{"parallel_block": true, "init_std_o": 0.0, "init_std_down": 0.0, "lr_head": 0.00498, "decay_fraction": 0.496, "doc_mask": true}
MLP neurons of a small language model. Each row is named by its layer, matrix (up: input weights) and neuron, and shows model dimensions 0-127. Each number is 128 + 32 x the weight over its row's rms, rounded and kept within 0 to 255.
A block is one neuron, or neurons of one layer that tend to fire together. After each block is what it responds to, as a language model described it from the Wikipedia text at the highest values.

L3.up196 [116  77  98 164 136  37 161 138 137 139 145 120 127 153 172  93 163 123 182 137 125 108 116 135 149  62 147 112 115 182 132 101 147  80 130 139 136 146  73  94 155 152 102  82 174 154 120 136 125 142 137 164 173 158 192 107  99 126  99 149  60 176 135 199 103 118 135 152 126  90 151 159 168 110 170 114 137 179 104 119 205 103 175 118  59 103 163 161  88 113 117 134 100 169 147 110 141 143 110 194 107 121 104 129 182 149 129 128 119 182  71 110 124 121 139 179 111 126 149 131  82  99 134  70 120  70 109 142]
L3.up975 [ 90 126 133 112 155 189 177 149 100 110  34 110 145 108 133  76 157 113 110  99 162 144  59 103 188 114 142 153 152 127  87 104  92 139 124 145 103 115 132 121 149 134  87 158 100 129 143 100 142 122 103 119 164 150 162 135  97 157 114  88 123 114 140 134 140 106  93  81 152  84 104 117 101  82 120 154 152 163 113  69  89  90  96 116 132 160 131 161 175 148 131 182 171 146  80 110 135 111 140  81  99 137 149 100 109 128 145 173 122 191 136 122 142 137 117 112  93 153 163 187 110 131  72  81 107 177 178 149]
L3.up1043 [108 150 104 191 193 117 155 158 124 139 116 121 181  61 139 157 132 126 160 141 145 133 114 139 187 179 109 162 124 127 132  58 133 131 183 104 124 111 111 101 166 131 126 157 167 108  98 182 196 129 138 178 115 163 127 159 124 155 150  67 141  99 101 149 111 133 105  98  83 120 188 144 165 141 126 104 219 137 151 153 142  85 132 150 131 120 180 103  99 192  21  88 146 168 112 126 104 105 128 124 177 142  64 112 102  96 143 146  73 151 113  68 129 139 128 151  84 110 145 173  92 172  87 147 134 181 147 118]
L3.up1237 [115 127 145 152 172 140 150 158 168  95 133 147 160 127 133 173 156 160 139  92  56 164 131 152 196 150 104 164 171 119 175 194 139  65 140 115  97 132 124 108 150 110 119 146 199 163  58 187 124 123 163 134 161 140 127  82  81  67 137 112 108 222 141 121 142 174 134 173  66  73  55 128  98 191 119 151 105 158 123 105 123 143 145  82 106 132 125 124  85 170 117 162 122 131 150 103 121 153  92 127 159 124 164 124  72  41 123 100 123 143 165 104 111 128 109 108 121 192 123  85 110 114 120  37  93 143 123  94]
Description: Split function-word completions

L4.up264 [160 131 164 112 174 116  69 191 122  73 128 110 108 102 104 139 111 100  94  71 120 148 163 187 136 126 108 158 144 161 154  90 138 120 160 124 109 108  74 106 110 126 144 147 105 108 131 167 145 120 177 130 129  98 125 111 121 150 145 122  99 189 166 170 113 105 101  91 106 154 203 129 145 113 218 118  76 181  82 141  71  54 169  95 103  71 135 133 104 133  33 179 120  94 144  98 105 117  98 163 142 138 104 124 197 182 179 146 136 154 155  62 173 154 159 162 128 168 133 113 163 117 118 153 148  91  76 137]
Description: Split function-word pieces

L5.up684 [191 105  75 116 154 146 176  95 116 147 163 166  98 147 147 153 109 164  87 102 199 112 143 124 109 166 132  92 117 136 187 149 117 118 106 159 122  87  41 141  85 105 118 198 165 107 125  89 128 150 166 180 112 141 125  84 119  69 169 138 126  83 100 100 114 118 139 178  94 192 155  94 179 126 185 151 160 141 157 181  79 113 128 165 152 123 112 101  78 168  82 140 133 115 128 169  99 114 136 120 130  67 119  69 162 109 113 108 140 124 147 126 183  96  80 111 121 101  73 123 104 175 117 105 141 117 115 157]
L5.up1050 [114 172 103 116 149  49 142 144 111 129 118 127 105 173 175 106 168 116 114 159 101 178 149 116 150 120 121 151 157  77 142 117  88  93 135 108 149 104  99 121 120  96 122  89 107 116 149 109 149 120  61  81 141 146 158 129 125 140 107  98  92  76 145 142 115 118  76 118 216 159 114  93  97 100 128 162  88  46 141  85 169 101 123 186 145 143 163 151 117 153  92 102 134 104 153 156 170 147 122 132 101 142  69  60 118 105 117  83  90 128 225 152  93 131 181 176 155 176 143 166 131 111 147 112 111 165  92 128]
L5.up1251 [129  68  86 152 199 145  95  60 115 189 133  97 138 120 132 121 103 110 137 140 120 134 133 167 144 139  71 156 133  90 144 117 128 116  64  91  76  66 116 126 158 152 117 168 101 111 125 124 113  89  81 113 103 156 149 128 126 164 157 168 179  99  71 183 139 156 154 188  98 147 124 117 170 140 128 121  94  89 122 136  81 125 163 132 170 181 149 133 144 119 150 134 127  58 137 104  67 197 144  87 111  82 132 165 143 147 161 113  75 108 110 150 174 101 134  72 127 126 216 132  90 100  82 169 117 123  86  83]
L5.up1524 [178 127 122 100 123 127 131 167 137  79 103  75 134 108 136 205 104 137 169 147 111 131 133 121 175 125 190 180  85 141 118  87  71 157  82 116 113 102 147  62 113 122 113 145 125 135 162 150 146 173 131 119 127 179 172 132 164 142 165 161 139  72  85 201 130  88 150 124 179 134 106 121 181 114 137 179 138 114 133 107 112  69  92 136 105 125 152 137 139 109  85 168 118 153 102  70 115  91  98 102 140 135 155  78 116 122 142  57 156 140 198 125 153 107 129 131  93 158 129  73 105 167 160 106 158 139 115 141]
Description: Split past-tense verb endings

L4.up722 [125 151 150  91 115 161 136 125 123 140 123 129  67 195 105 127 121  90  99 114 116 146 169 118 186 120 108 140 116 117  89 105 155 170 127  89 154 148 112  75 118 140 130  96  77  61 142 116  75 163 137 130 128 183  91 142 128 153 192 118 140 142 161 127  49 143 189  90 121 139 179 131 115 191 123 137 104  96 176 121 141  95  90  91 128 161  97 116 170 119 143  82  98 131 139 131 143  97 155 131 144 112 113 128 125  88 111 197 148 149  99 126 122 100 151  62 159 176 117 158  69 111 127  85 139  92 111 193]
Description: Mid-word subword continuations

L5.up19 [127 120 112 153 182 118  93 128 168 131 107 169 113 167 120 127 173 149  96 134 138  94 144 167  92 175 168 156 101 123 110 137 117  68 155 159 172 143 117 157  94 101 100 102 157 125 171 122  53  84 107  95 109 132  84 145 163 138 175 106 145 145 122 145 139 120  60 120 135 176  86 178 124 154 130 130 115  87 164 107 116 165 145 113 120 113 131 143 122  88 106  99 200 124 115  94 113 123 118 177  71 131  48  93  99  93 103  91 135 169 152 128 146 151  96  96 126 125 102 201 171  83 196 119 215 149 109 141]
L5.up441 [124 141 145 133 126 143 113 157 164 118 144 130 143 153  72  88 147 147 130 137 145 110 110 167 128 115 153  61 121 114 150 115 137 115 165 146 111 127 119 135 127  77 115  84 114  97 138  95 120  56 123 166 107 114 146 105  89 146  98 140  94 125 179 147 150 115  97  87 107 120 143  73 111  96  93 158 127  96 115 125 114 108 141  74 156 122 109 143 169 135 104 142 122 123 134  93 203  79 116 184  70 150 108  64 162 168  79 155 117 112 187 175  88 124  93 136 140  77 100 156 158 166 230 153 144 154  90  86]
L5.up536 [111 169 124 129 135 109  79 136 185 172 170 105 156 109 154 161 126 131  96 115 164 157 154 153 127 113 111 154 141 114 135 153 120  56 156  86  99 168 195 144 113 114 112 146 159 173  81 128  34  75  96 129  94 154 146 169 105 119 173 110  70 138 170 103 116  79 118 129 120 183 156 122 146 131 130 122 177  92 105 177 141 130 155 125 125 141 117  75 119  88 156 122 124 166 118 111 156 187 124 125 102 111 126  77  77 166 104 146  65 138 143 165 121 184 123 120 138 136  91 118 146 130 165 115  78 100  84 131]
L5.up810 [184 135 126 108 127 110 148 117 139  53 145  78 105  90  85 129 130 117 116 155 186 120 142 107 186 161  74 121 109 112 146 134 140  98 173 169  91 110 158 150  77 105 137  66 172 113 167  64 106 118 147 108 199  57 105 210 133 140 158 118 141 106 128  98 151 194 145 121 129 124 155 133 112 154 117 155  86 133  63  37  95 126 180 148 183 157 173 131  68 106  95 157 129  79  80 190 108 141 119  72  71 163  77  92 123 190  99  98 142 140 148 137 115  65 146  94 134 157 103 156 147 125 133 113 148 100  69 140]
Description: Word-completing final pieces

L4.up698 [120 122 149 193 154 149 118 196 197 108 118 123 171 126 100 130 119 124 120 155 122 106 152  85 105 188 131 126  93 108 114 106  97 113 109 105  93 115 114 132 223 112  67 170 102 105  98  98 124 123 155 115  62 120 193 151  39  79 125 140 103  85  47  97 154  76 137 135 176 172 168 151 105 128 164 125 174 170 118 118 120 142  76 180  57 144 139  43 209 155  79 129  88 116 182 107 104 111 100 124 103  65 135 166 160  74 191 149 104 146 150 105 135 112 117 141 175 106 167  65 120 178 120 119 116  95 125 139]
Description: Mid-word subword fragments

L3.up80 [122 110 116  88 125 122 135 130 183  90  94 123 124 129  74 115 143  36 116 160 104 119 187 103 151 101 162  90 113 123 129 126  90 177  77 105 112 155  59 158 164  83  80  88 150  85 143 164 138 124 194 126 178 144 126 153 124 131 161 176 149  53 172 124 114 175 103 171 122 138  63  75  71 181 132 125  94 167 183 128 134 116 109 144 148 179 112 150 139  86 130 159 104 133 148  79 206 129  99  72 108 102 112  96 156 131 123 145 124 159  78 187 144 120 180 153 134 156  76  80  99 131 165 145 159  91 143 174]
L3.up146 [111 192 113 112 187 134  92 134 148 175 147  62 149  66 175 176 135  80  97 126  75 155  87 133 166 155 110 132 133 155 134 121 184  89 163 110 171 124 111 191 129 112 140 133 167 158  93 113 126 162 101 119 121 169 116 147  57 131  88 124 131  98 143 117 136 129 118 132  99 145 112 134 143 113  82 119 140 179 106 121 166 177 116 112 169  69 131 111 137 132 115  77 154 145  53 140 106 160 121 128  82  87 114 128 126 194 155 108 179 175  99 153 170 101 124 194 121 151 137  73  84 213 143 104 131  79 170 128]
L3.up965 [105 183  77 138  89  86 141  76  84 180 171 137 132 140 159 138 124 106 143 130  81 150 112  79 151 124 181  88 123 176 157 148 162 129  91 146 171 116 133 100 158 137 105 135 107 110 159  98 139 144 145 131 213 188 145 161  93 150 172 133  83 150 152 127  83  94 141 131 128 137 143 127 105 157 135  79  97  86  34 124 142 132 169 132  80 128  80 115 168 100 131 166 140  69 174  96 157 155 125 185 143 119 123 154 186 132  67 103 128 140 129 134  83  97 103 153  91 133  92 145 135  76 102  95 123 143  63 195]
L3.up1506 [101 172 160 110  92  35  65  80 150 133 103 156  62 135 108 128 206 133 100 137 109 144 138 102 140 113 132 171 108 153 158  54 126 122 120 139 162 125 111 148 130 120 155 136  88 134 151 149 145 203 128 123 143 161 142 132 124 124 166 159 195  91 120 157 129 180 152 122 126  73 126 181 116 186 151 129 130 162  96 136 191  49  66 194 136 163 125 135  96 151 118 132  71 189  76 109 119  92 104 136  59 119 149 162 115 132 164  80  78 166  91 120 140 122 132 169 130 151 128 113 166 146  89 110 164 149 158 134]
Description: Word-completing suffix pieces

L5.up186 [109 121 137 132 167 126 152 111 113  88 127 124 140 112 170 138 133 163 170 145 175 153 161  90 166 172 119 125 119 128 116 166 111 117 137 123 104 140 138 139  57 159 205 108 142 161  96 141 127  81 113 120 137 153 110 151 107 108  61 141 150  85 168  91  99  81 111 147 122 109 132 159 102 171 126 135 175 176 107 137 138  95  92  95 108  97 119  69 154 104 114 129  63  77 127 165 103 155 111 120 146 153 143 161 140 107 135 175  92 145  79  98  79 116 146 162 166 160 153 170 130 181  83 151 145 130 207 152]
L5.up853 [148  83 115  93 113 108 142 145  85 141  86 144 106 131 103 165 113 206 123 102 101 160 139 128 158 121  99 142 210 133 131 189 121  72 106  89  72 151 119  89  74 101 133 104 112 166 106 161 108 234 194 167 174  92 135  97 135 170 114 102 169 146 135 159 152 147 136 157 126  77 193 159 134 158 117 126  99 164 156 106 116 128  94 150  96 105 143 121 129 116  75 141  80 128 106 134  87 118  57 134  71 177 102  65 154 183 135 121 122 125 141 172 106 145 103 133 156 171 152 115  74 123  99 116 144 120 128  79]
L5.up1270 [ 79 126 133  82 132 110 179 135 109 163 111  94  80  88  55 115 162 159 157 129 109 109 120 123 172 202 183 136 148 104 113 112  95 122 132 108 107 139  89 162 113  50 118 131 127 176 120 158 161 134 174 140 134  75 155  90 169 124 123 117 174 128 187 152  90 100 128  80 134  92 154 160 118 178 102 115 121 123  93 128 120 115 157 171 104 120 109 157 136  84 120 203 124 147 137 144  92 155 106 103  79 149  74 158 148 117 163 112 196 228  95  94  82 118 150 114  90 144 144 167 119 123 132 103 171 130 142 226]
L5.up1334 [ 86 116  85 166 128 102 151 170 109  69  71 126 122 119 189  91 111 141 178  97 129  83 167 113 166 142 194 105  88 157 122 117 133 112 101 117 189  97 164 115 156 157 122 158 157 104 178  80 146  49 102 128 134 144 142 111 139 122  72 144 159 114 128 162 119 165 128 166 112 123 132 176 159 116  73 134  90  81 132  88 116 115 115 132  95 148 118 174 165 131 125 140 147 125 135 109  95  98 121 104 120 145 105  93 184 145 145 151 101 181 126 163 131 122 130 157 140 201 150 133  61 167 148 166 206 176 121 177]
Description: Mid-word subword pieces

L3.up220 [137 134 116 144 159 152 118  97  79 104 136  96 138 133 205 153 168 146 185 135 208 149  83 152 163 147 168 135 123 136 139 158 121 142  89 100 100  79 151 131 121 193 143 148 139  80  85 161 177 117  79 134 148 180 168 125 152 105 150 191  81 135  98 135 138 137 117 199 117 135 113 120 168 158 175 133 166 111  90 122 104  90 125 142 151 164 102  84  98 130 109 138  83 170  63 130  84 135 120  65 113 108 172 178 104 117  50 125 161  90 150 137 179 127 110  98 172 175 114  70 136  75 133  96 166 111 121 162]
L3.up390 [ 76 114 135  71 164 123 109 156 132 114 187 128 171 159  74 150 115  83 124  97 108 148 137  99 165 159 174 117 111 170  28 113 155 104  91 119  37  85 141 167 132 150 125 121 102 127 127 172 130 145 111 111 109 176 100 160 143 147 215 110 126  88 112 132 143 175  95  91 102  72 195 130 179 168 136 135 148 151 121 124 108 113 101 144 203 120 159 112 161 142 131 173 100 199 119 137  99  75 148 143 138  87 142 127 130 122  93  61 168  54 128 128 125 151 137 148 117 174  62  92  87  74  71 133 156 159 112 194]
L3.up789 [158  87 137 109 203  76 144 107 166 109  64 186 130 166  96 128 128 144 182 111  55 140 168 132 153  90  90 117 117  86 189 140 105 143 155  91 136 127 124 148 208 161 162 114  66 156 114  88 134 179 141 137 130 130 141 135  95 182 116 119  64 152 152 126  94 105 166 167 122  92 103 115 153 141 206 151 136 106 155 124 141 150 163 121 158 155  97  54 115 113 111 173  97 120 150 151 104 106 116  32  77 101 158 114 149  92 158 175 141 122 139 178 127 184 130 124 121 141 162 147 132 156  57 125 162 122  84 136]
L3.up1135 [ 27 139 137 158  61 116 193 247 134 187 128 175 192 113 135 143 180 130 123 125 167 105  82  74 137 118  91 104 170 103 115  83  86 134 121 120 106 155 101 175 114 180 171 166 128 103 210 102  73 180 145 145 131 186 164 128 124 131 172 158 105 137  74 128 113 138 127 121  87 115 117  91 100 135  72 133 194 165 109 116 145 178 165 109 153 188 108 114  97 100 125 158  45 118 108 128 154 121 120 109  84  81  84 176 186 113 141  95 156 108 158 126 173 123  60 202 140 144 123 148 154 118 123  93  99 133 143 199]
Description: Mid-word fragments